Weights of a small transformer language model: 15 heads of 64, 94.3M parameters.
MLP neurons of a small language model. Each row is named by its layer, matrix (gate and up: input weights) and neuron, and shows model dimensions 240-335. Each number is 200 + 30 x the weight over its row's rms, rounded and kept within 0 to 999. A neuron's up and down rows have the sign that makes its largest values positive.
After each neuron's rows, "fires after" lists the tokens most often just before its 100 highest values on Wikipedia text that the model never trained on. A number after a token or word is its count.

L7.gate824,220,204,172,202,120,208,176,186,180,157,219,156,187,178,147,187,152,163,203,179,126,181,214,199,194,213,154,153,182,234,168,172,204,169,190,205,174,261,179,158,177,244,221,219,212,236,186,252,191,200,177,186,205,242,194,218,201,187,188,223,225,219,210,228,188,190,219,184,181,149,208,222,200,136,247,187,219,221,268,172,171,174,200,203,236,198,212,192,234,197,175,209,248,173,219,161
L7.up824,199,220,228,213,214,182,199,238,205,174,169,174,238,180,188,192,169,213,226,180,187,195,184,231,232,172,197,193,178,224,173,219,187,228,235,193,227,214,156,200,197,200,230,230,164,199,209,146,196,234,270,207,171,187,253,175,251,227,232,223,176,185,168,278,231,220,208,214,213,140,283,199,192,217,200,202,205,214,210,181,158,197,184,210,220,181,207,229,158,194,179,205,172,188,202,221
fires after: "; " 27, " | " 14, "andidate | Votes |" 7, "% |" 6, " " 5

L6.gate326,239,213,253,177,154,225,236,162,218,204,249,169,180,163,207,201,224,201,227,211,248,239,234,250,223,196,182,183,141,170,189,248,195,224,152,235,196,162,144,204,166,212,208,222,170,165,221,196,173,187,156,144,195,235,166,123,210,242,173,217,238,214,175,191,198,235,150,219,181,221,182,174,178,148,166,176,196,206,187,214,215,234,183,220,206,212,204,212,188,207,171,235,230,207,217,194
L6.up326,206,265,187,171,225,231,216,224,177,204,228,207,200,196,199,215,244,219,227,196,183,206,148,163,207,186,203,135,204,222,152,220,189,202,239,219,141,217,183,180,220,220,212,208,177,264,170,230,230,234,206,229,208,189,222,190,225,198,185,217,197,211,244,165,206,203,191,193,170,210,153,246,186,173,247,178,145,151,155,169,213,227,259,171,211,177,184,224,216,190,240,198,155,142,210,164
fires after: "| " 21, ", " 14, "–" 12, " in " 6, "- " 5

L2.gate14,216,181,173,167,221,191,166,189,160,179,182,204,208,193,192,183,132,226,162,208,190,146,229,193,174,193,216,210,225,205,224,209,213,201,217,211,206,205,146,245,180,235,208,198,165,183,158,198,217,205,192,232,225,178,235,206,222,229,193,242,186,186,192,184,234,252,207,155,163,257,242,202,202,163,154,161,203,186,238,216,153,227,154,205,184,182,223,201,239,204,169,233,216,201,197,189
L2.up14,217,226,223,211,221,204,217,175,204,183,203,172,214,159,191,240,199,222,145,240,198,188,183,197,180,218,213,172,227,241,202,168,239,176,196,180,205,181,132,150,178,180,225,218,183,191,112,189,193,166,260,218,234,176,241,225,231,240,207,167,136,206,204,229,198,196,202,217,192,154,243,215,178,208,264,184,224,169,235,248,190,191,206,244,200,201,244,167,245,228,194,187,138,242,188,219
fires after: "2" 50, "1" 7, " | " 4

L2.gate1179,204,213,159,227,181,183,217,166,196,163,241,221,201,220,173,182,218,181,234,141,168,214,211,247,169,191,222,156,209,194,155,147,173,163,201,191,229,205,194,246,165,177,184,216,237,201,201,204,190,214,214,175,192,214,211,206,200,215,233,188,199,270,177,249,249,188,174,198,133,227,203,189,213,182,230,223,191,225,285,180,222,203,251,221,186,213,215,194,196,181,208,210,216,190,192,159
L2.up1179,203,227,221,231,204,240,205,205,129,232,191,228,171,206,163,178,142,200,233,213,260,174,227,187,209,142,209,175,183,177,201,193,222,165,176,254,230,167,213,227,203,193,203,218,235,281,181,239,199,229,238,191,227,209,202,238,223,244,235,187,225,251,181,237,172,226,232,190,243,188,234,174,185,233,221,176,175,198,224,223,192,172,197,241,171,208,214,174,169,211,187,192,234,181,200,233
fires after: "." 86, "," 6, ":" 4

L2.gate1477,245,184,188,231,196,151,242,133,218,248,248,257,167,184,207,259,247,122,214,222,202,190,214,253,181,274,198,224,229,213,213,192,191,168,243,189,219,203,176,220,196,232,216,184,193,229,196,201,183,204,184,186,205,202,211,195,162,208,212,237,165,209,213,209,196,166,264,176,233,218,228,263,208,137,278,219,248,234,208,224,227,224,215,163,121,212,247,204,172,228,194,143,232,194,187,225
L2.up1477,194,213,236,147,199,257,127,179,165,194,169,246,169,226,205,248,206,161,169,229,184,198,132,161,218,184,249,166,188,188,212,129,192,154,171,167,247,198,222,152,207,233,175,184,247,233,167,172,191,220,266,155,267,210,241,147,204,228,186,254,203,206,178,180,210,178,156,233,231,266,219,214,162,201,207,188,210,188,206,241,217,182,151,168,148,171,214,243,229,195,160,175,230,207,229,199
fires after: "1" 31, "2" 14, "0" 12, "." 5

L6.gate933,207,169,208,182,202,205,186,215,157,187,245,211,185,184,194,191,196,150,158,163,193,239,209,246,134,187,149,194,231,219,218,169,175,213,280,243,222,171,146,227,157,241,248,214,231,217,228,191,220,141,227,180,231,178,146,206,174,156,161,192,162,177,193,241,245,199,206,209,204,164,205,230,185,138,237,217,156,175,153,215,143,209,160,166,182,187,191,230,158,202,211,163,279,198,177,221
L6.up933,214,233,203,253,184,201,180,182,197,219,218,189,209,159,209,159,154,204,223,221,199,161,206,166,235,203,168,210,232,196,224,185,226,190,136,242,182,178,210,218,227,172,184,190,288,191,174,168,179,239,191,228,265,196,208,228,230,178,264,146,200,261,176,220,177,145,191,148,207,146,188,207,283,155,233,281,214,196,246,225,169,229,221,224,140,182,200,243,237,169,231,190,177,234,202,190
fires after: "." 43, " May" 8, " Is" 6, "ud" 4

L6.gate333,183,186,182,212,175,248,208,159,170,172,233,207,238,183,207,217,168,186,203,210,190,223,180,174,208,235,235,169,147,214,258,247,166,232,213,259,216,152,213,253,276,210,229,174,175,140,161,184,133,193,200,180,204,188,193,236,202,222,181,184,196,211,253,168,185,173,209,150,213,205,208,213,206,221,217,201,170,230,177,207,211,189,230,154,182,179,204,198,200,243,197,249,179,168,170,166
L6.up333,195,173,229,187,207,222,190,206,207,186,210,244,182,230,159,191,250,213,167,183,159,173,193,165,189,190,205,134,238,197,238,226,219,160,250,241,164,205,183,203,233,189,207,213,165,205,221,202,151,243,261,149,241,165,192,222,206,155,187,196,199,212,219,209,156,170,212,210,185,213,220,182,206,219,224,146,152,155,140,223,223,174,230,195,194,184,176,247,231,190,225,161,177,168,194,203
fires after: "1" 35, "2" 13, " | " 11, "\n" 6

L2.gate880,215,204,177,155,184,190,193,215,251,213,274,183,226,204,215,159,186,233,175,146,188,194,206,185,125,169,231,185,201,239,228,226,210,261,232,252,205,105,211,184,156,175,238,232,195,162,197,224,207,199,205,186,222,228,161,249,210,209,212,270,184,284,180,227,196,153,151,170,183,217,238,235,201,195,229,175,234,266,213,201,227,192,201,207,194,184,212,260,211,156,186,198,187,182,151,213
L2.up880,212,183,218,182,213,200,214,231,193,226,219,202,210,260,199,211,189,241,165,247,180,229,187,121,198,204,165,211,196,151,153,241,210,184,208,171,175,193,231,208,200,174,198,217,195,165,218,228,184,191,180,174,210,172,172,240,225,198,179,220,251,260,170,190,159,224,182,217,157,186,185,162,207,200,252,187,175,176,248,185,204,227,254,177,234,227,209,197,207,200,237,194,214,121,129,140
fires after: "." 33, " | " 21

L2.gate682,161,189,174,213,169,204,177,183,174,150,195,221,197,231,224,231,146,166,229,198,265,158,197,191,215,161,189,197,246,72,185,189,204,215,156,212,206,180,161,239,118,226,221,216,159,205,189,175,161,195,193,210,211,206,155,152,236,169,180,204,227,223,147,208,208,207,223,207,195,202,237,198,201,180,205,234,240,201,205,221,209,174,193,238,175,151,191,267,168,215,236,242,254,195,233,146
L2.up682,228,198,213,201,189,180,208,167,176,150,271,157,249,210,219,248,163,140,207,197,247,225,216,182,178,221,268,182,218,246,225,222,168,217,192,215,198,171,194,221,222,220,227,191,210,228,246,237,220,205,117,157,150,233,174,207,213,206,192,151,225,202,187,216,184,229,218,157,232,163,228,186,223,207,198,208,262,151,215,165,161,204,246,209,202,216,198,193,172,195,212,243,159,216,261,235
fires after: "\n" 25, "| " 12, "–" 10, " yards" 4

L2.gate1301,218,211,205,193,197,222,146,199,202,171,215,168,243,228,192,195,221,215,161,215,193,158,214,141,222,204,216,172,214,175,232,246,200,162,175,173,233,206,215,191,212,230,230,255,207,215,207,225,135,188,218,184,219,191,224,180,230,177,213,179,225,220,203,208,181,198,192,149,197,239,180,228,174,251,158,175,213,200,234,183,192,257,263,170,188,171,237,264,199,221,169,247,194,197,222,221
L2.up1301,138,187,215,173,198,192,216,174,197,182,247,205,195,154,197,242,212,238,197,206,197,152,187,187,206,200,197,218,188,205,245,150,202,236,210,211,204,155,164,166,234,221,192,221,243,174,180,125,213,208,228,209,187,241,213,230,157,131,198,202,230,215,170,169,217,183,170,180,197,250,224,225,181,219,213,240,180,196,191,187,185,162,225,211,163,158,264,192,228,202,226,210,193,232,205,193
fires after: "2" 61, "1" 35

L6.gate1249,215,201,186,180,188,174,168,219,149,190,187,182,178,143,238,281,285,169,186,189,246,190,201,186,278,245,223,218,153,189,172,225,202,189,212,176,207,160,212,205,241,198,215,237,185,194,170,165,209,191,217,212,232,194,187,204,203,246,192,149,186,193,183,277,162,188,237,201,262,220,199,199,177,202,226,197,195,138,172,233,226,221,188,196,185,232,193,227,195,218,165,214,174,183,185,137
L6.up1249,210,225,243,270,203,241,152,217,205,184,207,217,217,205,156,171,208,230,189,172,223,225,205,192,210,177,185,183,167,216,202,117,220,199,188,231,274,187,204,190,179,197,176,194,172,202,236,208,192,207,203,116,212,195,199,203,216,217,164,220,229,177,192,191,195,200,158,185,234,188,198,259,210,187,218,202,250,203,236,217,163,213,224,196,206,153,250,227,194,193,260,225,201,267,202,246
fires after: "2" 43, "1" 36, "-" 11, "| " 5, "–" 4

L6.gate674,223,197,200,223,175,197,194,213,241,201,236,248,180,165,252,247,274,163,196,180,216,216,160,202,204,179,246,160,209,206,184,182,178,157,171,232,164,194,135,181,195,245,190,212,169,179,175,187,212,170,181,222,205,173,260,201,232,202,221,150,187,157,201,201,208,191,206,142,171,234,157,232,212,219,196,223,236,185,155,192,174,246,158,223,167,206,228,237,248,219,243,183,204,224,210,180
L6.up674,184,230,163,213,247,240,195,152,220,225,217,172,219,201,227,202,207,236,180,215,210,168,222,170,203,212,200,247,147,215,266,189,212,229,212,197,176,203,214,169,213,203,159,116,210,261,194,178,210,209,208,243,195,209,149,187,222,234,156,201,145,188,163,153,199,156,149,190,221,167,203,233,245,135,215,177,237,190,193,202,192,216,188,208,244,188,232,215,160,199,204,192,196,246,193,187
fires after: "1" 64, "2" 12, "l" 7

L2.gate249,197,223,152,278,174,203,248,232,167,207,247,233,182,202,154,209,189,196,264,197,246,213,266,199,197,231,229,152,244,183,230,201,204,207,161,200,235,202,221,172,191,157,213,223,191,202,248,212,176,201,184,188,215,182,231,197,209,233,238,172,203,183,227,248,223,151,204,158,222,215,205,182,158,213,242,223,179,206,196,196,220,160,216,176,235,172,215,243,145,248,217,180,193,167,186,134
L2.up249,196,205,224,199,229,204,180,182,213,227,200,244,215,223,169,203,165,195,213,233,163,169,214,186,218,165,186,196,170,241,163,199,179,150,164,168,216,189,232,180,215,218,169,185,189,276,251,198,162,197,187,209,185,170,214,249,241,224,233,187,248,146,270,158,193,278,228,200,174,268,185,172,197,163,211,229,241,189,222,156,220,136,187,198,194,198,190,242,216,208,219,233,238,120,186,160
fires after: "1" 26, "\n\n" 24

L7.gate1059,229,242,231,201,201,249,207,247,132,203,244,164,199,212,234,217,214,162,263,182,175,220,210,150,219,217,234,213,151,165,207,239,158,222,248,136,173,188,218,191,200,184,221,208,240,187,179,176,176,202,165,202,144,238,183,173,178,209,170,175,242,192,180,232,215,177,195,197,126,211,182,222,225,145,193,169,201,258,190,223,202,200,200,185,193,195,203,164,225,201,206,261,259,213,127,175
L7.up1059,136,237,139,225,246,152,228,136,148,222,263,242,238,166,189,195,145,167,135,185,263,249,195,202,219,189,178,160,234,208,224,168,220,268,213,186,174,173,170,186,209,243,174,184,269,171,180,207,171,238,187,155,212,261,176,146,220,232,135,221,205,167,241,193,206,182,164,194,174,163,193,200,250,203,166,265,175,224,168,212,169,201,250,183,144,241,239,117,144,220,200,239,209,216,211,232
fires after: "-" 21, "| " 16, "–" 14, "- " 11

L2.gate802,198,255,211,236,205,220,187,192,212,221,259,211,162,183,215,248,150,211,166,167,280,208,182,185,208,240,224,150,202,210,223,183,216,213,192,184,250,229,194,238,203,173,196,200,202,262,230,199,157,189,207,190,243,223,169,213,202,187,215,264,197,192,253,177,210,184,231,164,189,234,228,170,169,163,223,149,201,195,225,183,137,179,118,144,211,195,172,185,210,207,201,144,216,157,204,174
L2.up802,161,181,183,225,200,191,167,214,216,215,168,184,200,239,178,217,176,144,183,189,167,224,206,189,260,206,232,176,264,201,225,227,227,205,251,160,158,174,185,202,253,239,215,182,193,239,151,193,187,180,170,190,255,136,169,216,251,158,161,204,138,186,261,197,165,211,237,203,249,172,221,212,154,203,165,213,198,179,212,168,152,195,215,198,187,156,248,203,199,229,215,221,224,179,263,152
fires after: "2" 28, "1" 22, "5" 9, ":" 9, "3" 6